Weights of a small GPT-style language model, trained from scratch on English Wikipedia.
Size: 5 heads of 64, MLP 1280 SwiGLU, vocabulary 16931.
Architecture: RMSNorm before each block, rotary positions, no biases in attention or MLP, untied embeddings.
MLP neurons of a small language model. Each row is named by its layer, matrix (down: output weights) and neuron, and shows model dimensions 224-319. Each number is 50 + 15 x the weight over its row's rms, rounded and kept within 0 to 99. A neuron's up and down rows have the sign that makes its largest values positive.
A block is one neuron, or neurons of one layer that tend to fire together. After each block is what it responds to, as a language model described it from the Wikipedia text at the highest values.

L5.down225:36 42 35 23 41 55 87 43 69 36 24 35 57 38 68 65 48 42 48 73 24 70 20 60 54 30 71 35 52 41 35 42 45 44 49 46 73 47 42 76 59 63 33 45 48 37 29 43 35 40 32 43 24 54 34 86 34 44 37 41 57 67 39 61 63 77 39 54 50 47 73 45 49 54 22 29 39 43 55 59 62 60 68 46 76 58 64 60 47 68 57 65 85 46 60 56
Responds to: South Asian and Arabic names. Mid-word pieces such as ar, at, ni inside Indian, Bangladeshi and Arabic names (Uttar-akhand, Mak-ar-and, Al-Ah-li), plus line breaks ending infobox field lines.

L5.down133:36 57 63 38 46 48 64 53 63 58 39 40 51 65 49 13 56 41 50 48 43 49 56 46 31 47 51 74 69 75 26 68 35 42 53 26 55 42 27 55 51 61 58 52 08 71 74 55 44 38 44 56 51 45 38 71 55 49 33 38 64 28 31 50 39 68 37 29 43 48 65 61 56 40 25 45 44 85 57 39 56 46 54 23 37 33 64 42 39 48 56 90 44 68 60 39
Responds to: Mid-word fragments, no theme. Mid-word pieces that finish a word (totals, picketed, Set, cartels) in tables, headers and prose, with no shared topic or sense.

L7.down168:51 28 53 40 37 56 24 29 71 68 61 44 36 35 46 44 66 43 72 52 55 47 43 57 32 32 58 16 59 45 55 43 40 32 37 29 59 46 37 67 51 24 21 42 55 55 65 36 54 60 44 44 46 57 83 69 56 74 60 39 23 35 19 51 39 32 39 35 45 30 60 50 52 39 10 49 55 32 10 51 40 48 41 69 41 32 61 45 35 40 55 35 66 19 23 56
L7.down336:55 51 48 78 36 65 63 53 77 39 30 51 47 70 54 62 19 54 66 65 70 44 25 53 33 68 53 26 50 65 60 20 53 61 47 41 72 69 77 27 21 66 70 56 44 50 52 65 25 36 50 80 49 35 60 28 63 47 45 62 54 56 55 37 35 50 58 63 36 16 39 53 46 41 39 60 48 77 28 51 65 56 52 15 24 63 44 49 80 46 59 42 17 93 39 50
L7.down388:57 57 48 50 60 54 32 57 51 41 53 51 48 30 57 43 73 60 76 67 29 53 67 39 48 52 57 45 30 53 52 17 75 67 29 47 38 45 51 36 27 34 54 48 53 33 73 15 69 34 37 62 39 66 56 54 65 31 26 47 52 42 18 35 63 53 39 55 53 61 67 52 65 57 47 13 32 48 50 51 65 42 38 52 46 39 35 41 27 36 65 34 53 44 33 40
L7.down407:48 59 36 53 44 49 52 38 57 43 49 27 46 38 25 60 57 67 48 35 47 44 41 43 29 52 07 30 46 33 99 56 44 49 47 70 29 59 49 55 57 14 51 75 47 44 28 21 54 15 43 53 41 42 45 58 53 21 58 41 52 40 73 60 33 47 57 28 60 58 50 42 30 54 45 32 46 64 40 60 70 44 49 46 42 38 62 39 70 35 47 54 54 75 49 55
L7.down476:42 76 57 51 62 56 69 59 42 75 48 37 58 65 47 58 80 49 40 56 73 62 46 65 47 30 20 51 48 71 52 36 44 46 28 63 32 65 70 42 36 63 64 44 56 49 31 35 62 77 43 73 50 56 57 52 56 55 29 37 43 35 62 18 33 68 61 68 48 38 28 42 44 24 57 77 19 56 64 37 44 58 58 34 42 57 42 30 72 44 69 49 36 70 66 47
L7.down477:52 30 57 62 50 49 45 62 38 35 62 55 41 47 31 71 67 51 42 37 56 67 59 66 46 60 50 30 37 76 62 71 59 43 61 30 50 52 12 53 52 61 43 65 21 51 51 50 43 66 26 54 59 70 32 45 48 53 53 40 42 41 45 74 76 49 59 52 57 33 60 33 41 47 83 65 45 47 51 36 56 56 63 33 43 44 30 28 54 49 46 57 25 99 69 31
L7.down550:54 39 49 38 71 69 64 47 33 44 64 46 39 35 54 32 45 55 46 50 46 68 49 29 33 57 37 62 44 53 49 36 71 38 53 50 64 48 57 27 52 70 53 29 70 67 25 39 46 37 55 06 39 63 47 50 48 41 51 49 36 39 25 56 49 46 38 39 63 66 55 41 52 54 12 35 52 80 45 92 38 22 55 69 50 21 53 48 39 55 77 59 61 00 47 65
L7.down597:52 46 58 65 48 72 49 57 40 70 47 41 38 57 54 37 84 44 49 40 39 60 51 36 48 89 50 46 45 55 65 51 51 45 37 27 90 66 27 65 66 55 69 35 24 44 48 47 74 38 40 63 69 58 62 54 42 56 62 45 50 60 35 44 31 53 56 55 36 52 68 45 46 34 00 61 34 73 56 71 80 28 67 22 51 46 00 67 72 31 37 06 58 00 54 67
L7.down626:64 60 41 32 66 74 42 39 65 65 48 52 51 49 45 36 35 55 55 30 22 50 79 72 34 56 57 75 53 35 76 43 32 09 44 63 24 86 30 35 44 52 59 39 53 92 56 48 45 34 69 81 46 42 64 56 71 53 43 72 39 19 76 50 57 40 80 25 42 33 66 33 39 61 49 32 54 53 66 70 48 45 64 37 54 53 69 37 36 58 47 19 82 00 50 46
L7.down896:64 20 51 60 51 36 59 57 72 37 39 13 38 61 62 43 43 35 40 53 55 60 57 63 53 60 50 39 33 23 45 45 65 67 31 48 18 31 26 54 48 36 44 49 23 68 65 47 45 45 64 55 72 35 55 41 53 66 55 25 40 35 29 65 39 40 52 52 40 11 61 36 44 51 95 46 28 59 47 77 26 49 65 70 66 37 51 48 47 32 64 53 49 96 70 46
L7.down1052:71 50 40 46 52 58 37 52 53 65 55 69 39 63 18 51 71 57 75 75 23 38 36 37 26 78 42 42 55 62 56 54 89 40 25 50 70 30 50 56 57 73 56 46 58 52 53 34 43 89 36 43 43 67 36 38 20 61 50 23 60 61 36 72 53 53 23 20 41 41 81 33 83 38 26 27 58 28 49 75 47 42 52 51 51 40 29 32 48 67 51 40 54 39 55 58
L7.down1130:46 57 52 56 75 54 32 28 67 39 57 49 56 66 80 46 51 42 56 37 28 57 40 54 36 41 29 64 31 57 65 48 75 39 45 48 44 43 36 23 69 55 44 59 63 60 43 68 62 61 38 61 56 52 73 55 49 48 54 61 32 62 41 53 31 42 28 22 58 40 49 48 79 60 48 41 59 48 52 99 58 55 54 37 55 54 47 45 45 60 70 25 47 29 26 61
L7.down1178:62 39 58 16 51 44 62 43 66 39 56 40 39 30 39 65 46 47 49 52 28 58 21 53 29 65 46 26 28 52 61 64 46 30 41 42 49 48 51 47 60 42 38 72 62 67 66 65 58 52 65 50 33 46 62 47 35 66 93 35 52 54 35 68 20 71 60 49 39 55 56 34 82 66 60 22 28 56 37 67 39 54 43 39 58 46 51 44 74 23 57 59 55 73 55 44
L7.down1194:77 80 39 67 43 82 99 33 47 61 44 51 31 44 54 53 30 38 58 50 44 54 57 51 32 86 36 39 48 46 49 57 78 55 47 47 42 82 11 44 59 57 45 50 78 28 46 66 50 69 60 44 57 30 61 65 53 67 64 43 62 47 48 40 51 19 50 48 50 40 45 59 62 61 54 32 48 47 64 68 48 36 50 85 80 54 11 38 54 38 28 45 18 31 43 53
L7.down1220:57 47 38 42 70 74 50 61 60 49 37 34 47 45 52 77 76 52 66 48 44 45 22 46 55 67 28 23 67 68 44 51 43 49 29 51 60 75 74 47 47 76 40 51 31 63 66 27 25 43 70 57 58 41 38 61 89 33 32 68 48 47 41 40 47 52 58 67 24 50 73 57 33 43 34 61 37 32 47 43 37 42 74 12 52 64 39 86 65 52 47 44 53 52 88 58
L7.down1225:35 45 71 68 64 19 50 61 54 56 67 34 53 56 75 59 59 44 52 59 27 53 15 52 42 56 55 35 51 62 42 49 41 26 50 65 63 40 60 67 29 39 74 51 73 58 45 53 58 76 43 54 45 76 66 28 51 38 44 47 42 47 33 48 66 53 75 82 60 36 34 43 24 41 67 52 36 66 68 78 43 28 37 50 59 30 34 47 40 57 37 20 48 61 36 61
Responds to: Mid-phrase joining punctuation. Dashes, hyphens, slashes, colons and parentheses placed right after a word or number to join or interrupt it, as in self-administered, 1913–1914, wife—Babe.

L3.down220:38 49 48 65 65 19 42 54 60 32 69 56 37 45 36 58 67 62 65 49 48 31 50 53 55 28 42 60 65 44 31 46 23 43 70 36 21 58 58 51 60 47 33 51 40 56 50 50 52 27 80 28 60 31 33 73 79 45 49 84 61 78 48 52 72 40 28 49 47 63 28 65 25 65 65 55 23 42 52 74 40 74 38 37 16 76 28 86 78 62 48 75 38 92 46 58
L3.down416:35 75 48 64 55 58 44 56 82 15 50 47 50 84 55 33 68 55 37 33 53 44 54 47 57 55 47 42 64 49 70 71 35 47 65 50 33 59 57 36 62 48 76 66 49 67 50 39 43 48 63 48 73 48 26 54 79 40 39 68 57 62 59 36 59 34 62 72 20 64 77 87 30 58 53 43 71 46 35 67 47 64 77 20 46 56 52 68 70 56 55 60 53 83 64 55
L3.down475:58 48 39 26 46 51 58 62 53 54 58 58 35 39 35 54 52 44 54 69 54 43 09 45 49 47 48 49 31 63 44 54 39 96 56 47 61 44 57 38 64 26 36 53 42 67 79 61 46 48 33 45 37 49 45 44 42 32 34 65 35 55 02 49 11 80 51 32 32 50 48 48 39 57 54 56 58 60 61 52 29 66 47 26 63 57 71 81 62 54 55 54 52 10 58 50
L3.down857:44 72 51 48 61 28 68 33 47 42 80 49 52 70 44 36 35 52 47 46 56 54 47 32 31 43 55 42 66 53 58 64 41 50 58 60 34 65 59 41 51 49 43 60 59 63 72 53 41 41 68 59 65 36 39 68 63 46 66 74 52 79 66 38 33 47 74 34 46 75 52 55 22 60 99 82 47 12 43 51 64 72 30 08 37 64 47 77 77 62 74 91 28 99 68 56
Responds to: Hyphens joining word parts. Hyphen tokens inside compounds and ranges, as in self-reliant, re-entered, 2019-2020, R-12 and Korean names like Yeon-ha; also stray = headings.

L7.down0:51 26 32 36 40 69 57 40 68 64 48 46 28 58 30 39 35 32 60 73 41 75 65 40 57 69 48 29 29 50 48 66 24 45 32 55 57 77 37 77 53 36 45 51 31 48 48 73 71 62 74 49 57 40 62 30 69 55 55 44 46 67 48 59 72 52 37 46 63 60 60 72 70 28 48 25 55 37 51 37 32 36 44 51 47 76 22 46 55 47 37 44 61 64 35 44
L7.down49:61 59 75 44 58 70 84 63 66 38 52 47 71 64 38 26 59 46 42 40 60 57 37 40 80 48 39 30 51 50 43 53 42 18 48 75 41 44 77 69 59 23 50 29 54 42 38 38 38 52 69 29 45 50 46 56 31 62 45 81 46 51 46 57 39 42 60 35 57 62 65 55 67 33 42 44 56 55 40 63 59 52 44 68 61 38 55 38 59 81 50 38 42 86 17 47
L7.down399:50 40 34 51 37 56 53 47 45 33 37 46 54 54 19 63 29 59 51 52 38 45 52 58 57 20 38 45 49 51 24 63 38 34 67 59 38 84 79 26 49 55 52 43 89 47 73 48 38 37 33 13 53 62 37 62 52 69 50 14 36 53 80 63 41 39 47 50 51 54 11 53 66 47 70 31 57 50 34 58 29 07 50 42 33 27 52 59 53 43 21 50 33 88 87 62
L7.down429:51 57 46 40 51 37 57 40 41 69 32 71 42 51 36 52 44 42 53 61 52 56 56 40 57 61 73 45 43 35 67 64 43 76 67 43 69 76 56 63 74 48 41 30 63 72 45 49 75 22 60 59 41 37 42 56 23 48 44 46 49 58 78 17 52 54 55 45 50 54 54 41 51 31 44 39 67 63 47 39 64 43 24 67 33 57 75 65 40 48 74 16 49 59 41 60
L7.down564:45 50 46 57 83 63 58 37 31 22 62 40 59 50 50 41 43 57 60 49 59 60 48 74 52 66 33 33 22 63 61 40 66 48 29 52 52 59 75 52 59 20 40 24 60 50 35 65 78 44 21 14 47 48 41 24 43 40 54 60 36 72 43 61 73 27 56 34 32 23 52 51 37 50 27 33 33 58 51 78 61 51 55 62 44 43 47 46 55 50 41 65 66 08 51 41
L7.down643:53 48 38 46 38 55 55 69 38 57 61 56 54 46 50 47 65 50 48 41 61 76 60 68 71 44 72 67 57 28 64 48 47 58 30 53 56 25 41 36 42 72 16 53 76 59 51 46 56 38 32 35 29 63 41 65 53 56 47 19 72 59 60 68 55 50 69 53 38 54 39 59 38 54 47 62 28 37 50 48 64 58 59 74 84 35 64 32 46 43 58 50 46 12 19 55
L7.down705:67 65 17 36 68 43 48 55 23 42 43 44 75 61 64 43 55 70 63 58 66 46 18 55 20 31 37 61 61 49 67 31 28 33 39 62 66 36 47 45 68 50 62 62 44 29 54 40 31 54 39 42 63 46 62 34 49 69 23 65 62 54 64 58 59 48 55 60 50 78 46 46 29 54 41 56 80 84 54 66 71 43 57 42 36 57 49 50 73 78 29 39 40 58 37 59
L7.down724:48 21 46 45 67 56 68 44 44 69 56 42 41 36 38 58 37 48 35 73 36 38 56 53 24 56 82 44 31 51 51 39 53 64 64 50 61 90 51 52 49 61 62 78 54 46 53 62 32 59 63 26 61 67 50 64 33 59 40 48 61 56 47 73 36 30 27 28 61 65 38 58 40 45 37 45 68 49 44 60 35 34 74 31 61 68 47 64 59 41 35 59 43 61 47 45
L7.down726:60 58 39 31 60 70 69 66 31 41 64 52 36 13 53 52 32 60 45 00 47 35 62 46 68 46 58 60 38 37 67 70 66 65 73 62 39 45 33 50 38 40 53 57 53 54 80 49 50 80 38 59 71 67 56 63 53 52 56 36 59 39 22 44 64 48 54 32 69 31 35 26 75 83 40 71 51 31 55 66 81 26 60 67 43 54 73 21 56 42 71 61 34 39 34 43
L7.down833:25 66 42 52 59 30 56 49 63 63 67 46 55 43 47 58 37 52 62 42 41 56 47 42 47 19 36 63 66 38 63 59 57 63 71 74 35 48 38 50 49 44 45 50 58 45 81 42 28 20 42 38 61 42 43 24 63 49 59 70 50 42 67 50 57 36 75 59 32 54 75 46 57 63 41 53 58 53 50 51 42 54 65 67 65 46 45 39 41 42 40 52 56 07 34 61
L7.down942:62 60 62 44 40 40 64 30 37 47 73 68 43 59 40 50 71 36 73 65 47 64 39 45 53 78 26 43 58 60 61 47 64 42 47 47 62 59 69 53 59 38 29 40 95 27 41 81 31 73 20 51 55 45 34 67 40 29 20 17 60 69 37 52 62 36 42 54 36 54 41 61 54 50 92 39 48 54 37 39 56 39 48 58 34 35 54 56 46 62 35 60 46 77 65 48
L7.down945:74 73 52 08 33 50 61 71 67 51 46 27 32 50 27 64 53 43 65 66 40 63 76 51 75 41 12 55 48 47 44 37 45 46 63 64 41 24 53 40 65 43 42 53 57 72 39 51 32 34 34 61 36 37 42 28 42 69 47 15 54 67 38 37 50 57 58 41 38 50 38 32 50 34 72 28 33 36 52 30 61 82 46 48 45 56 41 45 58 52 65 32 42 80 48 30
L7.down1060:42 86 40 18 41 45 62 33 60 55 46 67 60 76 31 00 44 57 41 51 49 52 40 41 51 66 53 80 56 13 25 44 47 38 69 54 56 44 05 45 53 66 48 58 65 59 87 61 52 46 40 71 57 37 04 54 39 67 33 42 46 61 45 67 68 26 77 48 80 51 54 49 42 58 45 72 36 42 57 64 74 37 58 52 29 35 32 69 61 28 50 50 52 49 34 55
L7.down1154:63 78 39 54 49 57 46 40 49 47 31 43 83 26 60 18 53 19 36 64 70 84 54 53 41 42 38 64 64 51 74 67 80 67 35 38 33 68 28 34 52 87 62 37 89 47 75 55 47 59 47 49 14 55 52 34 59 52 47 28 40 45 67 31 62 58 46 37 72 45 41 30 35 48 54 58 42 38 41 34 47 59 46 27 70 31 53 48 50 37 35 42 37 37 38 29
L7.down1176:25 40 60 55 36 50 43 52 27 70 40 59 21 23 46 54 56 51 33 72 72 72 59 40 37 49 58 43 44 60 62 38 61 35 41 22 39 64 24 54 50 68 52 53 71 81 36 43 64 73 78 29 39 42 42 41 65 42 52 40 30 45 31 50 78 38 63 66 34 64 52 48 40 80 37 34 92 58 54 48 60 36 78 70 39 40 41 36 43 58 53 39 60 07 57 54
L7.down1179:21 47 39 49 71 54 72 70 56 67 57 40 58 71 66 50 56 43 55 30 47 19 44 44 45 63 46 50 66 35 39 44 56 64 28 50 56 39 31 69 54 57 24 66 34 62 55 61 30 74 50 58 73 62 60 74 75 31 77 39 46 30 36 55 33 65 53 49 80 71 52 42 22 45 55 31 93 53 66 75 38 50 68 42 31 43 50 43 44 56 36 51 56 35 29 22
Responds to: Word piece after initial capital. Short word pieces right after a lone capital letter that begins a proper name, often after a hyphen, as in S-ham, S-ykes, Niklas-S-alminen.

L7.down80:51 24 65 52 48 42 35 52 64 42 30 58 35 74 39 34 54 57 55 73 69 52 47 84 39 72 17 51 57 55 50 46 52 70 33 36 14 51 43 64 58 78 51 57 40 72 75 41 62 56 40 48 46 42 60 36 38 79 43 38 22 31 57 65 79 56 77 42 28 59 44 45 54 30 39 61 63 48 44 64 62 29 53 75 33 24 43 47 40 60 37 21 51 71 37 43
L7.down181:55 43 38 57 49 73 45 63 60 40 67 53 33 35 42 54 45 49 16 58 55 32 36 38 68 50 46 39 46 83 63 42 19 29 48 52 60 53 46 32 61 42 51 71 52 32 56 40 37 63 71 58 64 57 58 38 49 65 51 51 27 61 72 28 30 27 54 52 64 52 26 48 36 39 65 46 58 85 59 44 53 10 63 72 37 59 70 52 74 70 35 34 22 49 52 73
L7.down280:51 28 42 24 77 57 60 40 74 77 35 55 44 79 45 34 63 35 53 43 72 40 39 68 63 56 89 54 44 67 54 30 65 50 41 68 44 64 76 32 49 20 57 77 33 36 36 49 48 46 65 58 61 34 50 46 56 39 48 54 47 51 81 60 43 45 66 65 40 44 61 54 40 72 51 39 61 18 53 48 67 67 57 41 48 62 25 51 65 23 35 44 61 58 53 47
L7.down299:39 49 66 86 46 38 55 60 74 65 33 37 55 46 63 42 38 46 35 45 62 58 68 51 74 72 22 34 39 62 54 54 47 68 31 33 69 42 48 53 69 36 60 42 54 60 22 27 56 46 36 37 64 51 37 23 44 37 47 63 44 24 22 04 51 50 51 55 46 41 53 64 46 48 50 41 65 56 79 50 51 89 48 51 53 34 58 52 00 61 68 57 43 38 54 41
L7.down318:40 80 53 33 59 29 31 70 70 35 10 50 51 29 38 53 90 35 71 47 46 93 81 58 48 70 89 59 52 23 46 54 34 57 54 59 41 48 45 43 45 50 34 42 27 75 41 52 78 37 59 26 46 56 47 40 36 45 67 65 39 30 51 28 45 35 52 52 47 53 57 50 43 44 29 64 23 58 37 48 40 17 27 38 62 58 29 40 36 24 68 50 85 37 22 55
L7.down372:32 30 23 42 52 62 32 63 67 44 33 48 38 12 56 47 55 54 90 18 76 43 65 35 54 53 41 37 68 52 52 70 71 37 55 36 76 45 49 55 80 55 21 45 32 39 33 81 39 58 77 25 46 23 28 35 44 43 64 69 62 31 54 51 36 66 61 45 76 36 73 66 62 63 38 62 52 51 56 72 27 59 40 51 49 38 51 83 58 52 52 38 50 54 54 27
L7.down500:27 50 51 41 81 51 34 59 41 53 48 40 47 67 52 70 37 20 86 56 61 33 49 61 61 69 54 48 24 68 66 30 49 49 56 73 41 46 51 39 52 22 42 67 32 34 69 63 52 49 61 72 69 70 44 46 49 43 16 40 49 54 44 67 48 61 63 69 35 46 29 50 71 38 32 53 54 45 41 47 38 52 66 65 55 40 50 43 43 32 35 65 75 38 64 42
L7.down509:37 67 42 64 30 62 48 41 43 67 68 66 29 44 43 61 11 39 37 45 44 60 47 61 69 24 36 43 37 63 41 37 59 66 33 65 83 48 62 69 64 37 54 45 99 59 42 82 35 84 54 40 47 72 47 44 39 62 15 64 67 22 59 48 33 24 52 29 54 67 41 32 59 45 41 63 40 30 64 37 42 46 41 64 36 33 55 40 51 63 43 46 55 34 66 53
L7.down557:63 60 48 72 36 64 34 46 46 41 71 42 25 31 41 61 62 31 44 61 22 54 17 49 19 32 48 74 20 70 67 39 45 48 52 43 52 67 72 49 48 52 39 62 50 32 22 55 81 76 43 43 40 61 48 47 55 47 60 25 45 27 42 64 41 51 29 19 55 52 29 59 55 38 24 77 64 65 55 53 30 48 85 75 62 45 47 41 42 46 39 65 64 56 53 44
L7.down660:31 64 39 45 49 59 26 59 58 35 61 44 60 35 72 73 63 45 34 65 71 43 47 46 22 49 51 36 55 51 86 46 40 57 08 22 38 57 52 65 49 47 66 59 31 38 48 56 33 45 56 78 49 42 58 61 24 48 43 59 51 00 51 37 37 54 44 59 54 77 99 41 28 47 45 67 36 50 43 38 44 69 63 74 44 35 71 82 86 70 45 66 52 38 54 63
L7.down720:35 41 57 13 33 55 28 90 25 65 67 48 49 91 53 57 50 29 32 54 75 37 72 36 31 60 42 61 51 72 78 52 27 53 27 66 49 51 00 48 40 33 45 48 30 51 50 44 40 30 55 62 81 33 57 56 47 46 54 58 53 29 35 74 44 58 60 43 37 37 67 72 54 63 36 78 78 48 34 39 60 45 42 47 35 37 46 43 62 42 51 73 28 19 36 41
L7.down956:41 33 15 48 67 61 37 52 66 45 38 46 73 60 70 53 57 43 37 54 69 27 09 37 63 43 39 72 44 42 63 58 37 37 64 24 38 58 41 43 69 44 25 36 50 57 49 56 55 67 56 31 55 71 60 58 37 34 48 54 28 49 18 72 34 45 63 60 46 44 56 53 48 52 48 34 37 38 64 41 68 45 54 48 31 40 44 56 31 46 38 33 52 92 69 50
L7.down971:41 69 53 69 49 60 34 67 67 39 40 58 38 45 20 45 57 58 30 69 33 29 56 51 72 45 47 28 43 86 35 45 72 51 59 26 32 47 61 56 49 48 28 71 28 64 35 32 39 61 53 28 67 35 32 44 41 50 67 24 46 60 31 61 54 47 66 49 65 58 25 59 67 46 34 48 49 49 82 62 34 61 41 48 59 48 57 65 31 81 45 61 37 38 58 39
L7.down984:39 68 50 55 63 41 46 65 46 58 53 44 42 33 72 71 61 60 37 49 14 51 43 54 71 59 43 56 46 36 47 65 42 61 61 64 56 70 33 73 55 61 51 54 31 56 40 72 52 55 20 33 23 51 29 28 58 65 63 35 44 26 82 78 41 57 27 26 31 68 51 47 47 67 10 52 53 57 67 70 89 48 83 40 08 38 47 43 50 61 47 32 44 43 41 85
L7.down1026:64 53 73 42 58 74 16 63 41 56 38 25 65 64 44 73 43 74 58 24 49 58 67 55 49 54 28 75 60 51 69 77 53 59 25 53 42 63 54 42 66 49 26 52 28 36 51 87 50 52 48 61 76 59 73 40 57 35 55 55 76 53 36 34 59 42 67 62 64 30 44 58 37 43 34 71 45 49 34 60 73 62 52 67 75 48 24 52 77 55 30 68 86 35 47 28
L7.down1197:28 53 58 20 91 55 60 43 61 54 70 42 71 48 60 57 29 84 84 36 59 48 54 66 41 25 42 59 69 46 62 52 37 51 37 56 76 63 50 49 51 33 53 33 26 87 53 63 28 43 73 69 82 63 45 42 40 68 38 79 41 45 27 26 61 49 75 68 63 49 48 35 45 64 51 52 64 41 42 49 75 55 33 57 62 59 50 48 63 53 57 24 66 43 53 24
Responds to: Early word-piece continuations. The second piece of a name or capitalized word split into fragments, right after an initial letter, e.g. S-ter-e, St-ann-um, Sart-id, St. Johns.

L3.down379:80 38 34 25 43 67 57 42 37 66 59 15 68 50 37 44 53 33 49 64 31 60 56 72 49 50 64 64 51 23 49 47 67 50 38 54 38 52 37 70 50 61 48 52 86 49 73 65 65 74 52 64 57 70 33 44 47 66 67 39 44 58 45 51 27 31 50 30 61 24 55 49 52 20 57 50 85 50 50 44 62 59 49 51 47 35 60 56 59 52 50 59 29 23 42 44
L3.down964:60 60 59 30 32 64 59 70 53 56 60 49 55 53 40 29 47 51 47 43 54 73 28 58 37 56 60 47 32 39 55 27 49 44 44 17 44 48 59 50 46 38 46 51 56 52 46 57 58 73 63 54 43 35 84 08 57 71 87 52 41 99 67 59 64 60 48 57 46 29 58 32 48 65 57 68 13 27 51 68 45 06 69 54 25 72 40 63 34 63 52 25 36 19 53 28
L3.down1095:58 66 66 43 46 66 59 44 35 49 69 39 51 68 83 63 25 50 37 18 45 77 64 41 65 53 50 41 28 69 66 44 44 48 29 56 63 45 38 57 59 23 53 89 56 29 44 59 53 65 29 27 47 59 58 47 34 83 66 35 55 95 30 58 70 71 61 36 43 33 32 10 72 52 53 65 67 52 32 51 55 40 51 43 19 29 29 70 37 30 34 70 57 57 50 28
L3.down1126:61 58 42 24 56 58 46 54 72 35 64 27 73 68 67 63 39 17 62 61 59 55 46 54 29 84 67 62 59 59 56 45 67 53 39 32 58 52 73 59 20 54 64 82 28 21 39 41 23 35 71 33 39 62 52 88 47 53 32 43 65 58 73 78 52 69 46 43 47 49 47 50 40 90 60 51 51 48 49 55 29 53 38 33 46 61 55 44 54 48 28 35 53 34 67 52
Responds to: Decade digit in years. The third digit of 21st-century years right after a 20 token, like the 1 in 2014 or the 2 in 2020, in dates, seasons and table headers.

L5.down507:31 71 61 31 46 55 39 35 40 46 51 57 51 27 35 40 41 40 05 70 34 34 71 79 61 56 50 45 43 40 44 76 63 54 68 46 52 27 50 56 42 57 55 64 49 60 57 37 65 72 38 74 44 64 58 48 51 84 38 33 85 43 24 57 00 53 40 23 28 48 52 80 62 40 47 59 47 75 55 61 40 59 56 46 85 47 65 60 42 72 40 54 60 45 22 39
Responds to: Mid-name and word-completion tokens. Fires mostly on words inside proper names of institutions (Division, Club, Art, National) and word-ending pieces (aves, ption), plus scattered ":", "or" and "+".

L3.down152:47 49 61 40 69 45 67 74 68 45 43 30 38 55 50 59 43 31 49 32 56 33 38 55 33 37 64 41 58 56 52 53 42 52 33 61 48 48 54 51 65 39 53 50 59 53 36 44 74 67 32 53 40 50 49 63 50 34 51 60 49 48 58 47 58 40 64 33 17 10 57 47 58 50 27 45 59 39 46 64 70 42 72 39 56 54 31 68 75 63 48 59 55 10 46 45
L3.down766:53 67 42 52 52 35 70 31 58 51 36 41 46 71 69 39 58 56 60 34 55 35 43 61 53 53 18 61 25 48 48 51 74 66 43 59 39 66 41 32 54 63 44 53 74 46 41 44 00 43 29 38 48 42 44 58 62 49 57 48 70 47 52 48 62 50 65 43 28 54 51 65 64 52 52 65 68 47 43 28 65 57 76 29 39 56 47 46 50 78 67 59 59 00 35 51
L3.down864:47 25 70 51 50 54 27 55 65 42 39 64 48 56 60 55 53 25 79 49 62 21 45 43 68 44 51 66 49 57 70 38 62 47 47 24 55 65 68 63 79 23 35 19 68 46 31 51 66 51 36 44 62 41 30 41 48 53 49 65 66 60 67 60 56 50 66 29 30 38 25 67 62 47 56 48 45 39 21 44 54 38 87 68 48 59 46 51 27 54 50 44 79 68 72 38
L3.down1003:40 38 78 66 55 55 62 58 52 59 53 37 49 55 50 47 42 34 48 55 37 48 55 56 54 35 28 39 61 36 68 44 62 67 38 51 41 51 79 50 63 57 39 42 95 78 28 56 53 60 60 57 48 47 56 35 55 46 48 82 68 67 45 35 56 62 79 19 26 34 51 58 55 55 41 71 50 37 30 48 47 21 60 40 36 48 47 43 58 50 66 45 58 00 65 34
Responds to: South Asian names. Word pieces and words in Indian names, places and languages, such as endra in Devendra, Krish, Mumbai and Tamil, plus scattered unrelated name fragments.